Part of a small language model's weights.
Architecture: RMSNorm before each block, rotary positions, no biases in attention or MLP, normalized queries and keys.
Training: a variant of Adam for these matrices, 491M tokens.
MLP neurons of a small language model. Each row is named by its layer, matrix (gate and up: input weights) and neuron, and shows model dimensions 16-207. Each number is 500 + 50 x the weight over its row's rms, rounded and kept within 0 to 999. Numbers have three digits each. A neuron's up and down rows have the sign that makes its largest values positive.
Before each neuron's rows, "fires on" lists the tokens most often at its 100 highest values on Wikipedia text that the model never trained on.

fires on: "\n", "g", " +", " |", "ite", ")"
L9.gate114:522514474508446499628502470517501551538451462569538499561583501528584398516471631558544492481470459506503481567414538544586463576584551447371541519587474589475493586542510534497579520583474472495589449457565542476553565424491459479464409584519444457509484402493398435482535442492425439494549489439386488441506505467533558522437561493494510560489456467532436506585397525502507428532534563484477491493528449516442560415540460466539543510511542558583413507469436485502473517561534459479496403567466466510530503484552482521454502500493570513454485511485536484567499560412468507498
L9.up114:459470493536491504514515498514480583519511457464492484475552430571565403473442617525554517550487414557491539491515536512562417506385439431479498466595541557526451523599470464466543502541502492487472496565567532491550480492485380542507509608540491429601561439488532432523558523495453451490501526551413459360554493337488560549437512421464572599526453468521494480491491538446570440502573447462566461522449597502535523497516423439487548526464457546502575476458439501486433599464567518515467461532456522554566460514455480568492526528444520517486575517585516498508566468449482502539

fires on: " is", " of", " was", " remain"
L9.gate61:464552392410555479641498545395550475481527555516535491459479492464522468511521462504446443469551445519492467523572481560539497463501465504477517477519510567470553477564512416450525557516584462433498444487526494499437464522461431486475456461639506527578527571505420477534495511526503450513594455471521505554433452607544473526445496514474457456503527463495558567512472520542534574507568510454463528515462502460541438569571489436489419574530459445481370434528488411550475495580396471541497539511603478484535441534486528524480473619502617493564498421478483601484442485452595565425
L9.up61:512477511468608467429458564548460491575558524520423603525531567475526480552600424488454569529511532444531546444494537508562466464469456483545561405482493562548397412545507439479567577553491468498513427515574589572568513474441510528534461445538515591582477480487498516561545408506511495584520507483507454526518592524520497511426496570521506431596460436517504504490531589615516449518520496433534552472579432504479504555531534468555616513543518430535450384477573401499482490479502518486544520511579511529485499451473628527515542527539474438451502492551466528530553469421552458374

fires on: "\"", " single", " song", "mi", " \"", " episode"
L2.gate460:443479420525413524374495491518584531459544497552494457502565491483565451556402533521452535509475452407566565489514487474472534486533506530511483494492521467515508576533517431471511516420556473510562549509444486440389599374449524491511563430472501374450459440454464400439451487460494588583516435444554477550439563468438484459464528574473557493503503496501459424476474463472615547452467488581498513471565483490535571460450457445518498570485558482503475479433501490377465460497456478554458499507464508584489478427582502416447474417521555489478522500433437620536529483442658523504
L2.up460:593460497461563568549516517475618510487453515488561475486603536526485507423484493491580505402492471513484502445511472493490531561522475493505542555457502479543520461469496481475504434449445482518462472382424452514474501459472476491520620503524445449552428532511584525446497525537506467438372501490499487454538495559440496480518512562570581511397579458462463446530514564535522547455495597520484485655367495407488549468461467487502531535477476495522469609514444519515499549487463481582459510492588529538427565532527487491545540533492565517521542476440511464451557509446472460498

fires on: "re", "/", "ni", " Re", " re"
L9.gate414:506515460578470534462508426494444427518474366600415483492541497547430460437523584412483436516466491523539494531494514515496459488535488426437540500600519553370470527539450422555548476504574583516481446458502455558423476454499490486577547449573510571521481412494522527478504469456448584466491438518595429462496489507413453398468494608439509532441487559529463459534456556476453599468557526433499465491499569464544487470528450408507506536488538516555489499444488466497526474473514561597433441511466556576504601406472485430515508575429559489431553480405481546422511582415528497506
L9.up414:489427519458508461576523495481538519553555442533618517494447500529494448459406516416558496491486459491487479418545454545428472540426565561448515447576342528471555536444482575528487559506504435497496533456536449517552456465424460526538527517473531566568516441609560584460422465451529570507522549515492495567570461516595404558513539558467457500513571480434424515474563454506546534540494470477475389557574443639509439519520483441500541518471476439399625533434546494523542509537480509503474565518546590469524556484470520530557582527475434481532594475506534524471510419461489497509

fires on: "s", "es"
L8.gate498:510533452444453455481595437546478474515543451463513444499548497471516509462476429483519453459451504472464495457513464541578494498541539453489505575553517540448591423528590533523385505497441508441635524514501460450398537498498525526519569535586458463462522528506422479644526573546437414424592455498458505370619507527573501391504549522457468515451600457445414509559516475484425527454463610449538420473653468517504500503456450514493528529476498449429493468499520496486499452439450472467473510543550528502506471564528532485459440485467532547536483489511429520600572510470511515442
L8.up498:500451453533421573407439487437621460628541533506487532518461506496539562512477462468572440523505456385473522582524452467529468452567601473478571456539587405492487459511514516604500517589405458490544437579508412515495475413554475496486448512472450443463384471590462416583517397503527501447494511511582431553476518513440435483506537492518541494571522543494479546475453557520480513518478466528538560532500487462503478480531429395429469561514514480496560516568512520551504531519480470416401475448524460455569444455493602583431406500564454614589425514517586535536467450549460469524

fires on: ";", "\n", " /", ",", " and"
L6.gate211:530510446484505517543593453560514580541454493538480546484473515496497401475408484540391489543532497532445467557540512587566502492553568457472549479414491458430482501515576528560485516534614423517475453496494381473455533488478568479500431412598459452378542474533485407536555404477411475491500475440519507538445521496473483444548589505536528554490447494461531592456504425517469402545581521531426590529419488501494605450456420503517441523589503521498622478468443484539416500487591480411473492556498439480573489493502502504437482499494543449474448529441533449503513451444501504518
L6.up211:445491457454507501553490432481512675581505463555480498482524466555497436505425495541450475588494482526518501499596486510548528471523540487513480488463489501380539454523550488568551578541484547519475430547551488465423438461480537527532413497505506484465489551529502481553487425468493394444443524493446597533479510451448504456498530477505570592459497440489483483493497389550500423516517352432523520511483411531552543494454506591519402538644494458531606441550422577457437421493539431462565513562510416515556486490449475594546533531494623462485575518504524454566516435421576484506

fires on: "\n"
L9.gate45:520567487468535552489501406549472497506488482577430439553496423417419453489454460530484479435500396595400518576567449479573537448520523478411439544520457509483496531453464547473532609507553482424553407438519504427467557437586557530539513601570443518468458580541496496480462493459434541508579463395537516436478521444566508469449470610398518493505395549527536534586457523467432446463529605497436477473596414500472535533567487510623474497506508545568458506445524495496578502499571557572423574522455531504468483463555464440463466490602475525510467540429448399456441533495531469533
L9.up45:566534518475551537519544415500482527504554384576493420542508421499408485439474452507453417455494465547417560525496368564517494416471498388485512469482545538484546576550495504472437558522624500487529425431435509428496542460537479518481536650556557528479502525531580454468493594409490562562602498484464489407437476462604453441443502543415540550430424485501497470486524579468532481494583572500462484452555541517470464534494465464551465491517512461500551491435483545438554545496521544472395540508485522436494505448541502422439486501465549567484478569480499424521387474495596509475

fires on: " a", " he", " under", " by"
L8.gate418:622590528536503566498526532465397485504475502424465580510529485432533429509429468570483483487514460530557474478556542511597590540421533452428464551456526474474432559526443525514410561493542559450561557527600470516468461571450523471465491450488478424474495465458574479558478508446453483537391580452445577433473553529508472519530459512358421479406421495541511560537632503482536458457468474530450561494470437510485488549484544489554464497570556615505525502446513524577448528499477398564524599627510490520459501512547506505502567498486555584502524489516520387520504412369478505499
L8.up418:526420417479410575510411427475529399444447474474446522495437498423438538518524476556491470475403628445583515481523461505501433578504557562432590511564519496466518470543430443476537458477535517418548533456524487478386422505486501546482568491480496448545480494451562566526502537513462469517437488506506522559599473563471501540524561497431424472494471528499441476560509521462462463468513548547476538577512571523404451472578523438508491482492468541445484563522468449480560577461419488623506529452492404577554474512477366451475551479524552594407564448514501501516540541470569391515

fires on: "z", "]", " Z", ").", "!", ")"
L2.gate260:520422468498536485506514460539498460511545611465488517520457435436492541606522492481569516458386523487522560517454502529450446419480521428423429459481488452530484380535565461481519492460542435462453477484475533483497537507462567477570504419506398501519492495453564434452558597550496425539514563447465473585485494525466527503431514506583530525536485435537491449469491390419577534451463540503582429516401484511529487500468448454481502527446454466587460595550479435551410566486573497464457495503470523498545379483472487484508465547464427609421388596505538631534608490400471523495
L2.up260:510560526515536424541529438544541456582505497547483517470469459548423512512484535431520511450535635441420488429484534488480496523547587433422524490513476551475477404543502524485497474521469483465515514520519472424460493486495475386510513564469468477545488424437526467449491576528480469560610581478315662541507472453482557437487442513537483518537420516526471536445564558469499375517438493477480440514420525453487489491530498492457496503507522496461533536446560536574482620551589458546549457496464530543571458539463482594489451499533577516485491531524514449560550460585416451504

fires on: " p"
L9.gate514:575481505463510475500494487483443517522432519510503462597392425440484585511441533555507478465483463479470516518472470531468518518496537421500536445472474582470454548471524525452463413537567433558557476535537547506517573522553444592516402454502514446468543499482542486505522435472443432522426398505561565441438477605490505469360592526526566556444441436501502514532430535443422512445485515513469565445507454504538545545414495563571458540602627465447520452460568526501490552518533612509548596435531496448490506476514504511459535485491548405576523550511458368518460437520589510490
L9.up514:515488508489445452470501553497545574478538407459581482549469565495473490482460469466521543567484476495514538600456484511477508459514463461508620426463458611477493531425444520454511510402513431533525471602547479494541544492476482545519401454409507421470553624530509486478445460527517451532436482525491454487459437543474513390383462443527595559447527469446499499437519534481444441475476520473457512469517439516529486582388423555568550515548570417410539416451513516458550510437555533518443528496530464527429410449519463626489498469560579352477531510532460498505470405551494556506

fires on: "\n", "pr", "–1", " Mont", " Mor"
L2.gate244:566415467526482513561557484468487511490473639582401468548488471515502475480514490438587455512360474567593563503516484494535473485552521510449521513457506564458436491413477454531528475527490520453515550432428461481488550535534494616598557447522587540486480477449554489489552441426465433509462465423515561537500498479486418526467501635549476547566482478434531556513418501479478549475523530515644439537493461444512416589404617491511489549434486504539485534491555508541440552479423492526506605548460536473529469492520500458520529523495469503450499446476571407394430487406470455477
L2.up244:531473502524487464556453461586470576476534440529562382589525550441447432442513508522582475463511418564555454471526568549546470484515495481448571490431547659525372439503567401452453481466559515435410515435500484389581455578504469546525476485514537491441552503534506519440558519462432523454438545469603447473454478511458452523419489465522528448440458447482512509431549603498540527517531407384458484494502475386532473512495444576531457458434432437511550528573520490494501586574551528565500464484464487632524485572433487447490513507580522493494491520511569393464539524465442501521

fires on: "\n", " late", "|"
L2.gate374:495499493553530566475443431516454400462527399445499509450572450470469454495455479468514475491473541574520638478375604457497514442578548527505546500457503496456472425506438376494559450531480551457569471532432460577567505498506456435538446554460551385491454452517495522582583531463578470523561390481466503534544492457556515519563572569539518535498490496561511557403584491459492486610427483496441498419525585430465465451486396456493580536388543458552512509360471552491535493556413556447557492491465506473525591438498481426490470492482458449494533509440566482485478545407474527459
L2.up374:545507537447502463549442581419511374422489495523577394524504462489508504494480508525497489519486541593514568566410596521453499525454501454412518549413522501447499423511480480520506462510541544507466493472542431600469507473489480497503527482502489479591465460523506475620444506581434509495530533497352494436526451460511580476503529509568537528526459543543427593454564531557514539542452507542398535526503535529610514435539458492460643530435523570583491383436435500481492511451465593471504484388556531550535499462498481402541531423474489537485459432478477494511499559443385525538

fires on: "s", "ed", "led", "red", "es"
L9.gate70:615478491448489452494537547450536425512528494545468450458545559506487447456558430510558524491516489536561460562493564492523497436572467434521502591485576562508479529493472423568467496484480532510519533589519535473480573456365499545543535507543479508554535522489517455619496540446430459481531477584451471476531435549406513445454543581461378460511497541461528530526460432529468461545439622445553456505602503536446523510462510500540532605535565474454543438448464498461562360562388480432505443521578502461496464556486498603479501574487565539514491476377457481500446506530425560441
L9.up70:500535523544379485554550481450462522459501543509405430486539424476528510567467483397517470528545497448509585446553551470490464465451486502479464469453544498440509455480543559554414489497483514503529440509557471491486528485532515565469445601394459488534476429464367474517513471498492499551566602545494513446508473549465498487425469518426536549577504572591484427445468495523548502451506473548547549488438457468488493511510427471537555463577486505448511468513503497572540534448525492411485566510551550548397514478470632416559387490524466518493438441518532496564427546529443535566

fires on: " ", "s", " sp", " b", " di"
L9.gate249:538442509505455492529622481559531456498459520413492569472423479536474445496515558528525498575480467416582485513624465471507602474530436519344425534480536578543443525441452457562435494495448562528573523626554514434611512528515487598576506474491375460507470485433506502573432542450409475583614479510517524428448495557507495470541432564404411481444533524501410507488500479414362523550503510419508424537575512500559490526539477458489481522480557577515490493499508546454605519475435502535453516519517470468464524512517482551526464487397443506556446455484483429577462591499522506469
L9.up249:514553568515491509470601485464469470507532488534432560496460425533474505552526504567548434480480567420461414442509529444502549493548596470511468504532543453517438496515530446444497519485514472524513485465503489537433469440561577520486472541561512414385453435516458484492519532505497450516544566512500564492573474522489523387490460451419416592533524372455464493524576492496455580560507483462639438459617456504454384463501512486474511554469441520434513473455488565472522483446506511409562640472573526468486412392546560568470448477516563554542546517554563467574504433422464467552

fires on: "t", " but"
L9.gate89:581455488543498415511488517536587477459519563403480526457442475576458443556615470522444555596443493402444436515471542494489521485482473521515548510410474596543491510527501459453414492513510468536476478466592424551460506459587379553443499536535535490556390628425575559488582494559486538542495430444508491391466482607527428486500460550452465557569448490476470530551512639515464526519546526509493480482511458581511567466452529405479473568507388557508540426542509542609467537513461543519489536586512393502465502485479445469489519532512526517489577526487510480512495560454469546415
L9.up89:498506459572550483460509574492579485463577506534558536541473431418501522501438485582506489494394377503490565567557540510606483442413548473525458593503567570578477472616577478532572615487463566462460463513539468496549471534511503436567509502447434562567450515451499510493475501501471459532490479461534440504491534639507519490541386475522500508445481496508469562493486499384542622469515510429436445472525491582509567520439535544596490537423519513571556548573487526455409539461439428409461568486465476578439475480517506511451535495463431571514461535512456454595572571399489556527

fires on: "el", "av", "ce", "mb", "t", " Time"
L4.gate0:494557419533473486487448508555450484475561478397531490509540486489463469520497437455436479575451473398553401529528468568525438524519584478476434523536481429508509584464502424421427520408524461467583448505480472543491501471587523444434526482591440477477459585541502511511513510539514593580479538461537423542400497539536509464482481522426447454507558618529516409613651554516452527572543529456545455480603512577450570434473473571483551566456508514456470569439523472415506527553516596539443540499504461481445595532529555447489475489455441539581474505494476532512489501402528456474
L4.up0:538447489591541542448508589453561508463449522481560576544442515479534542474447484525453522462528465519459533496496497438489490587570538578580498563572476628503507606473462503487495568475436452621527433603501460483452534497520474543472568470553492569481525490441413473486340458550456496484551506505532455534508648505416605526468574483465510551516427526491485487496487464451541501481498488472407477533450533599477427470507585560521570567526516561646519482461514535393487450490576564454452494516490509505508623554462445593501569458490524459503481494474427502520558481487477528484

fires on: "dge", "z", " \"", " W", "\"", "_"
L2.gate476:355539439502580484539529481493591446556446562497581506502462504517549466537416443449505509482455428451510554456521487463509478461500444515533548592366476483433422467542489536559655437465470551495499528485466504488483453436547536511544562564531497488463506419481498455456511501582414477522511551564510436516452490475504417477499397543481501551469615418494530425408495552489504488547492490416488533439472518489543405435597536422444510526462552554570427530484511468549497519572527447470498576522509433526551578395462472508463543534462415548452493483503478489537487510523435514495
L2.up476:467363513406554450458455497541540413521486509500516507504477537620548527454525546470531455432498399401560534460435461496512420569518488483488476547415497530465505469531544498548555499421485491484452470376443562562477540405533559497504587494538527476490537513550475547553438499452422507482421469538424409550475502426512450453524465505463522596430561565479471517501472570518537531432470519483536507572526517454503504487605467489497509513487519437583408570631440439525538508516599539519400627490455545475447596451600497433502490423490462508503480513488560481445553543566420541462

fires on: " re", "y", " E", " g", "es"
L8.gate208:463493510465414499524466445591439480461513472516560486543435473531532465487505526594555456564536411478510556499515502524527541390627528484560426471589514539475498557448458523605478413509382535485478422393548493472525579493603511479505503530488431431592492444429470544517412367483441484531536482473412505498568517462533585472518497537529483513486492489512407504450448501585505482549515544498526419479479544495564525458560422518452497540505532470484435515520511574578564513550531439569432530462544608415495508522481481560540539538437373611518507534435468480548496612437457480468
L8.up208:438475432483389558542470455524530387483441543512470448500492634493551500472592532513462481564563463503496496497530479469536572462435474411563505465536551498454492505492470532548484521518509533524498532503490447607497512514518516528494464532511507419517333489522469464563557394511470478549441441499509437512509450547554559432483505491563420540432518575487489467486467551451626565538493558468455478459372409447481465533535433521507509488450553547441510403559571514546486428528553441578463408511504431489524558473510548545498481429513532531490484498514584505637560470474478526455

fires on: "\n"
L2.gate502:553470466443455498466513500561537432557496457535461544592473447567408482451505520547527499564402489563454625506432589625499522479575525476494458528458480515474508519542473466575592548527522532536482529594636501516506552486579455467542477542448534515576525516422476472512477557499560559568540546432565510467549504530487505395466427574394488552612517375579463494647527469433505542540467474440449442469542464444506453536523534552507524520462534517505553370470607497517528559421510504517528518477553477510427533424491523510551483544478523470554509476532451524543544488471458499488
L2.up502:508551475474397477504570527444460499473613389483470459531521419567481386503534533481493409573525525543467586525513490572473562540492501473448568583483509458487508538550416507424468481565563590520601554447438513510546523458500505477515468551506584463472531466511535456607526436574469501507583480464400565499560568497566498531406421476396490523511449434487562593484531503574444479504507543514447489593507487515531471610483541533473648407495456578470518456387480576550477476511537498513469475474506460467425516433454542458522538479527440455538512511487507533458483559496526532549

fires on: "t", "h", "r", "ar"
L8.gate374:578459557506542499412427446600433517411452570473519521570397534539438596483499469441501472518534554552418448508416499485453527518454571438464471557526505513489527494524445448491431522499417389581550450492472521482437473497576436482466574544580536479473458488540512519468495411544530584529656471422542460509534451577481597434463539468450506512551491484590574481488469553461487518514500529473591462514576494559477491502458535498496528561529508521550435553529480508544438494472541455463491483437604418527495557454520535524401514485445518585458513488483567567526444531575498488506
L8.up374:560483552442450565441540529563489407503539471401525404533431475438374450447528432522415522463469455581502504617498486578514510496506533445466512548475576518508508494444519432498585618505493510517500494494507464427635366461452480518409523485451500437516436397458440478495436476530455517482491493514558500513503533525581488523492473495464567484512473491574507513531393376471465536476496438485557471520507457643503374457531564478542528499564420428514508510458498441521450499583434471500481555446486519518547463444562529555558591535488560431467560445570532514499546516490479491484

fires on: ")", "]", "'"
L6.gate501:576476444484551502553508539500530552505544580449448437510431455388508500610461487462523417484574496471526585563470598479415520488606527501445461467458535431484430466502590523540580459573526501473557547489534465437525529470517451467519432473478462478518553535526469484515568542581506549482586568517440520542510531568520514484394506551461479487480529456544465502450493566480647648500482603515519423472469519471452500510497377521486468466519397446611525472513453503557545588479551508515516556397521467565580465447516439532570458561488596522489485508430451496499485455488502525517
L6.up501:630502508484391507443515524520532421543397489456480483487495419430524451567486517626547556547553514488534559524421575430523495441592554477431543498488616451434485501480558494565536579477479492535531496523558504460391532510576539495454452487453484475436434542478474485556497510526432457465449591472531511530447501563474510436499457468465502583479494509543516504462508499425456579595513551484415488470457451460540420431522482481561533473579530391582511492429511397546483487520579414530485472473502491551539342415470508449476535571480504469506532545543501457479519482556502535435

fires on: " re", " Re", " |", "Re"
L6.gate294:551463399562572544539410534472506430442487443543447464506553529482411520427489499532529406511538479622561491469453527465443495536494607430543622585475561517448489487484409503529608551495436438473452549408466490510433557494459516490511554513484598550520464513564564536510550447456444482502454454504459492507498412448521457465445486507474499431478557551501561512499470543523516495393533525378368528448447440556506445544459475499510527591461576536556569464471456450590513549576534605492468507516494591547468533522510543468527524496513498616515475561488491407440554521445541459542
L6.up294:525569502416527519540438541529518441571542475551575566543427418522509481452470432551555498457578555490565502438515505466510509499473549439478388530453534480435541495509567542427563440475520432478535541505567434463435500453444489624518490481566535448454526506467405443472432529456529556493518511468523518495396500485529469493551504543492403533489455580465559493423594499475557397466490592447522506458380512586424510500554603537560540541477437510600521512478501540486476531457463497535474491510573571462468518502474483475484548542475503543487489458466505576533453443514546449501

fires on: " |", "T", " =", " its", "|", "."
L4.gate431:599468498484473593634529502528350487594528496510446516533567427543519534508474472497470501458504516445566440540483443475479451435527492481518489552429511474517510604532513499509469526623502461455539449466649470488482517514596451571422560463461528601499480489491551446448516515430434535456407422474478529460554443478513549455477569497578460516446454497559506488458495548470413503424603675439553471540443420521550534434477477412528449450491493457485366496547482550545548458480436536641505553552491470514505466537543489488421522462470567466553460552469568405519529551441476492550
L4.up431:442523416495489502476517517494505547452509538474544548468496431540554521518564451511433598465393535496458527491476503516411585340543524430539583497522465403456528505641545471449523448561591520458491514545482546520449494505542549411481576508484538550458522514529495481448467591507496512487546548506474587492489515491512563400555481506514517478496465531510542531479485532575542569433511551391602515423563466600468432411586522497501423482479527502433512530507567532435431619530475542515541468422416518467399478434496464470520472578542458505513447508442567518479588491539603501462

fires on: " |", "–0", "round", "ri", "op", "."
L4.gate48:562576448482443548527502492450479490423451482586480413502535473481583457482537471430541445445456520475590537541507454469440539479541531438548508519442535525439464583530580551539584467525546459512555555393445426487344570395530486632475544522547554607505518431522483547522529499470435512490438482480384470434463509460559480478404513456459505535516453513541445503501551581460490409428483528566526467496494460489499480486419531554573618435565549500528500477521503471559510535508523555482467475483481599568491453467547452482514542494447488601559522457446502453541569493461542508537
L4.up48:500542552461508495484498460533566476512530454449485530525433606493521484434463454492451580492514520487559526467567460584452393483452527502501539481575542475440477532524537415551551553505510457487546538495450490525493476452572544490487533483597573474507564441472544548463501482543351428513437523466466500537495440522529505478576464452516528431467386567461455514487527525554483516482574494610531558506482437550623433513507500511424424560521535578478427525538503509521420567476457494528534513439465591473542449523468487552553427448467532419446493452504609533462511498462537529551

fires on: "app", " Sp", " sp", " App", " August", " Kingdom"
L6.gate432:480487518492460560453538481533624501486590401509531542453559505467565514526487599423514586551552498516459535594578482430468516502514543402595475558472530470528456522492532430476444569565512499481505468524440494592513471467540460588506639500502430467481432449414556473530570512587445495477519616497532521519436514483495461533493502498553505407493385452479527492529598522472460538566516569540406380525525488470524461532505478470557548505483453529551577399401454560435519508542560480557488533483525464571565472483504488487503522548469560575475448434481514543544518580530514627457
L6.up432:537536512573524517444479465504505494493504487515506491562507525631581491572472432426553495574490494464470571554521553541558495504460499455478484544438463578510472467394548575394506416452480515557579540540590465501545413569551513498506471529486473511607476467501610521533517481501489435495589461492419453502504468582539486587509465436641534530526495560416590574470486440518516516462514481508511524571508480505462552497526586444558502520487482446463601479556493516524544433549513556479465412444552425476555494455534480525517484409587552541497452476544425431529548568460415527521

fires on: " p", " sub", " per", " E"
L9.gate541:574467515473482423473461411521465618555407445511497494518465498582431501443444512495504498441487538557446515495432496578480581518534565514505456429520431570439537588437496449500563421554438438447510542479442626416503503446483441489510397512510429531513574570476551617498521427484500528484614491484438516466488513444610463458548563556546580586537435500483492508515504491564439507509510552406510435505535438536553391610493521529565538489512503485485527481409539479497509429467546524501555513427521481524488528588494515504562517509463429575500513545442447446556516547541558449495
L9.up541:492545499574439508462536456536563547406498537387503396549485557452441558550456559532600533542461495503494489552462564472534465503506490493553497463507466499526561583522536480454492464470482521468509455475483415470520586547455484500571478519482512395528506460503547546548535464409522438505511453481420548520534496530521441417361458376526500440532487492463526488522544537478564601537556500570379426411456478420504444440481434487550504502414490441524530516474519546508454636500471493570489500573519450442456507488541460422512501497489516500523428467603463566442550606526404510467

fires on: "app", "P", "amp", " sp", " App"
L4.gate224:526420421522490613517556445573547525438490477445493529518531518464450551482479460393515422479577540520455436488490476556481476532505556516424568521475473566422542565461565500405504422494495581513516455466497489495421475493588387467409574517472464387603498530526514480495514437493461559506497582538482404423564381493456490553470423596512465434496376520539478428490452558536563547526514614492404483466517512464521481516391483558538510543540543499522525515441434492544433507541454517597484510487592458490463574508451489446533587542515515522435484520524536517566517479489346488465
L4.up224:493546429399496633436443504581556485488489493564519567469474451577462522533547453445516438543505467400476592441545459482511491516483522454492446531543558561475542513544504476481450527554610524570588567546594537517519506526538504520525455525477460459495515524561547503502557531434571518493457460453579438554500475533484438515545463441460546478510522502582499500478635504428511537507541490364505431567497517530546433527598595531549433612551493470422584435507535540498457550498534471501489542437552446446534574453475511526540506399477540437436495562514489482551509446511474512468

fires on: "\n"
L9.gate252:554594521493500539433520520505404549482548394550544504569439426600560474475406509607428531528474372497474632579571418605521506473564483433491467516519440505508472523569504549599469543474540509437551450556463453464518453514486543597485479521535582401529521531570432569502516462459516570555550548417538503481463539464454459453467463540424492522552510552490438549468449509494527463576492572527411501575489484524496524487596522402588521590518455537508509432517581563483503492465525476599416466471492494514489530394448504498462452485447517526557551528503470489592542530443559492505
L9.up252:512562574480449532504522545483375505457565498504540565571471491616426483454464552612472529469515477509457578544472522556588515442513457444469470499431571458499451498575490481567473553550524470481541509513503453511430425502530531636507463584495536412531506501511522492515469542472512521577568505472575596499507473440510464497482504521556563405548443570404500574523429442544482436524458521450503430497481531590560524546585469461522546577550472509528550510448603514538416479505548511450442520557535495429569570381457532437460576429431500547428539510531581429575531437434536587569

fires on: "|", " |", "\n", " married", "=", "."
L6.gate572:498486512429427489551618459467535514498579533586526505524531496618501444586458477471520441431506477529508560513562515531444471408505472418470504572544529516465413551610473546577540576515518483512496436546431453542485486527531499540486548554488460569452424523431435461447563519529450506455484527459371589428442499560546480430487506595407525402571393482496508436523501508521484458490534495446511569501440520359555552450439488521523445426555537528497508424563528523612483539496484426587416536535524435509457452447492480550505488573447527578477544481459476535483543510499444564578
L6.up572:541462514494438479477620567538528453430541472515504583526512528469485440495438512472543575460569496550475555519555387529478463476537496417524352503422506517476482524531535463541500524530465396439442503496488527509446560575454520521508559497555475502525527561528523484531560516458480522551444555473452489471481399578587410473487429476520532543572429518422493442477487494556524459547489487437472466480581529532448587499532573434493487612482555569492572380465492558622550510455496581474445614512575552479480475471433584578486428486500513466444509513523579513582601502574472562488

fires on: " Ca", " Mc", "mu", " p", " Col"
L2.gate117:484505507488529483570526551623447539550506515450497522492503591481544494452457448446599613416522465534464540524460528471573447474513591432500553496495511402514532401409511497424464514477473465462591473441455473465494445466509552555684433514520456471520556500450513568451455506378457492545516490487505470558442572630413458458491420515478481514504456498504444501403546437437468526517444532426536473426513488542489479524473498494540627475444498488504500476506451532446452599408510529532458483522447447524531519489522505544514489487570474546461583569456576552576457453515435579454
L2.up117:491551514587508514443498502516552530549456479463421476548570545436500590475605527533498585472542478507605555419511523504509557516488447515513496577521468574514457607455500496451599476524504513508455498463550570473527358457454533568497536491541529501566502576551473486518534499490501540509615560494493567460507506437496480392481443416648389515557484485456524583516488545409511506513510460490484520543528451500530448575491465553491448483539585389436518468471539562530506427539544519448547497501480491430506501494533395471505563490401499455472414507514444427514397568555537543529

fires on: "ra", "il", " O", "O", "av", "ke"
L4.gate181:560506489498557528532554428398391452400422472561418452618498476409478469430480497484488472451568576512540484478438481472423419558443519439517437510460422481430525544500500470476487447521431516516533549491541514528408445427516452432546546531498338517511524453517552584566463504499480423530519513465506560559451458432497503481581413535527508430601438543434534438442496539490496438517594547467486502532504530535525528534503436492557571477498528486586473551475489459555535534498478515513550501484479525463431623555531495470487530467563507510558592423443475438557479481511535475617
L4.up181:489448433524515526462530514579447482439392429517532451547525447519624494376429438481628529486488501437522543435519481487403493539538549518489557462520484397469483425450427481511450532474503538635482538529509527484513513480475387513477401490407488485453535493395438551458525519411504395514568550531520644578458542571493616498436500578549470475512593539521507516565464534524557535481502577458580555526577487477499485429606467618501465474519504512527504443490452490447453497589524516512532496558420522501433506607481444406519505467483518523508507543549548549521499557522498531450

fires on: "\n", " by"
L6.gate146:479559514468499485414469560490511484463451571456402646510427563482454462507400512581459483551488462435528491514599544482452522512458532468490485520527487454438583565488489570465493557558550532483514483529469455532433506492496477449421479637524495493356457508414492420452483499512416462539382449440505532470399567481501434451523482535457488502499509494366489509430411440470506443515501489519498588474464454486548509577413472449514521489552664543494475554382510552561488520510492498543498499620538496474374522556518484434517531509530498525475510572487455457595477534425583499425
L6.up146:508548506523552478568475581475424614513506518399505494518390500424520522522480479617501487525443502421577491495440516467532554505474521417540503451501489448518558549565569512462555506599504574520500582433546484481455424528490490463391599468597511495495517592504442483489434585578453403634443490477482565514475515482513493561482534509498471432376537536488471471511446521494601466442512474443554478433396370459536523466420514526487487429491556531541614509478490565514490530586496547536570447573489468426502518517458532514499547575483452527491520501490489472470529552513564419420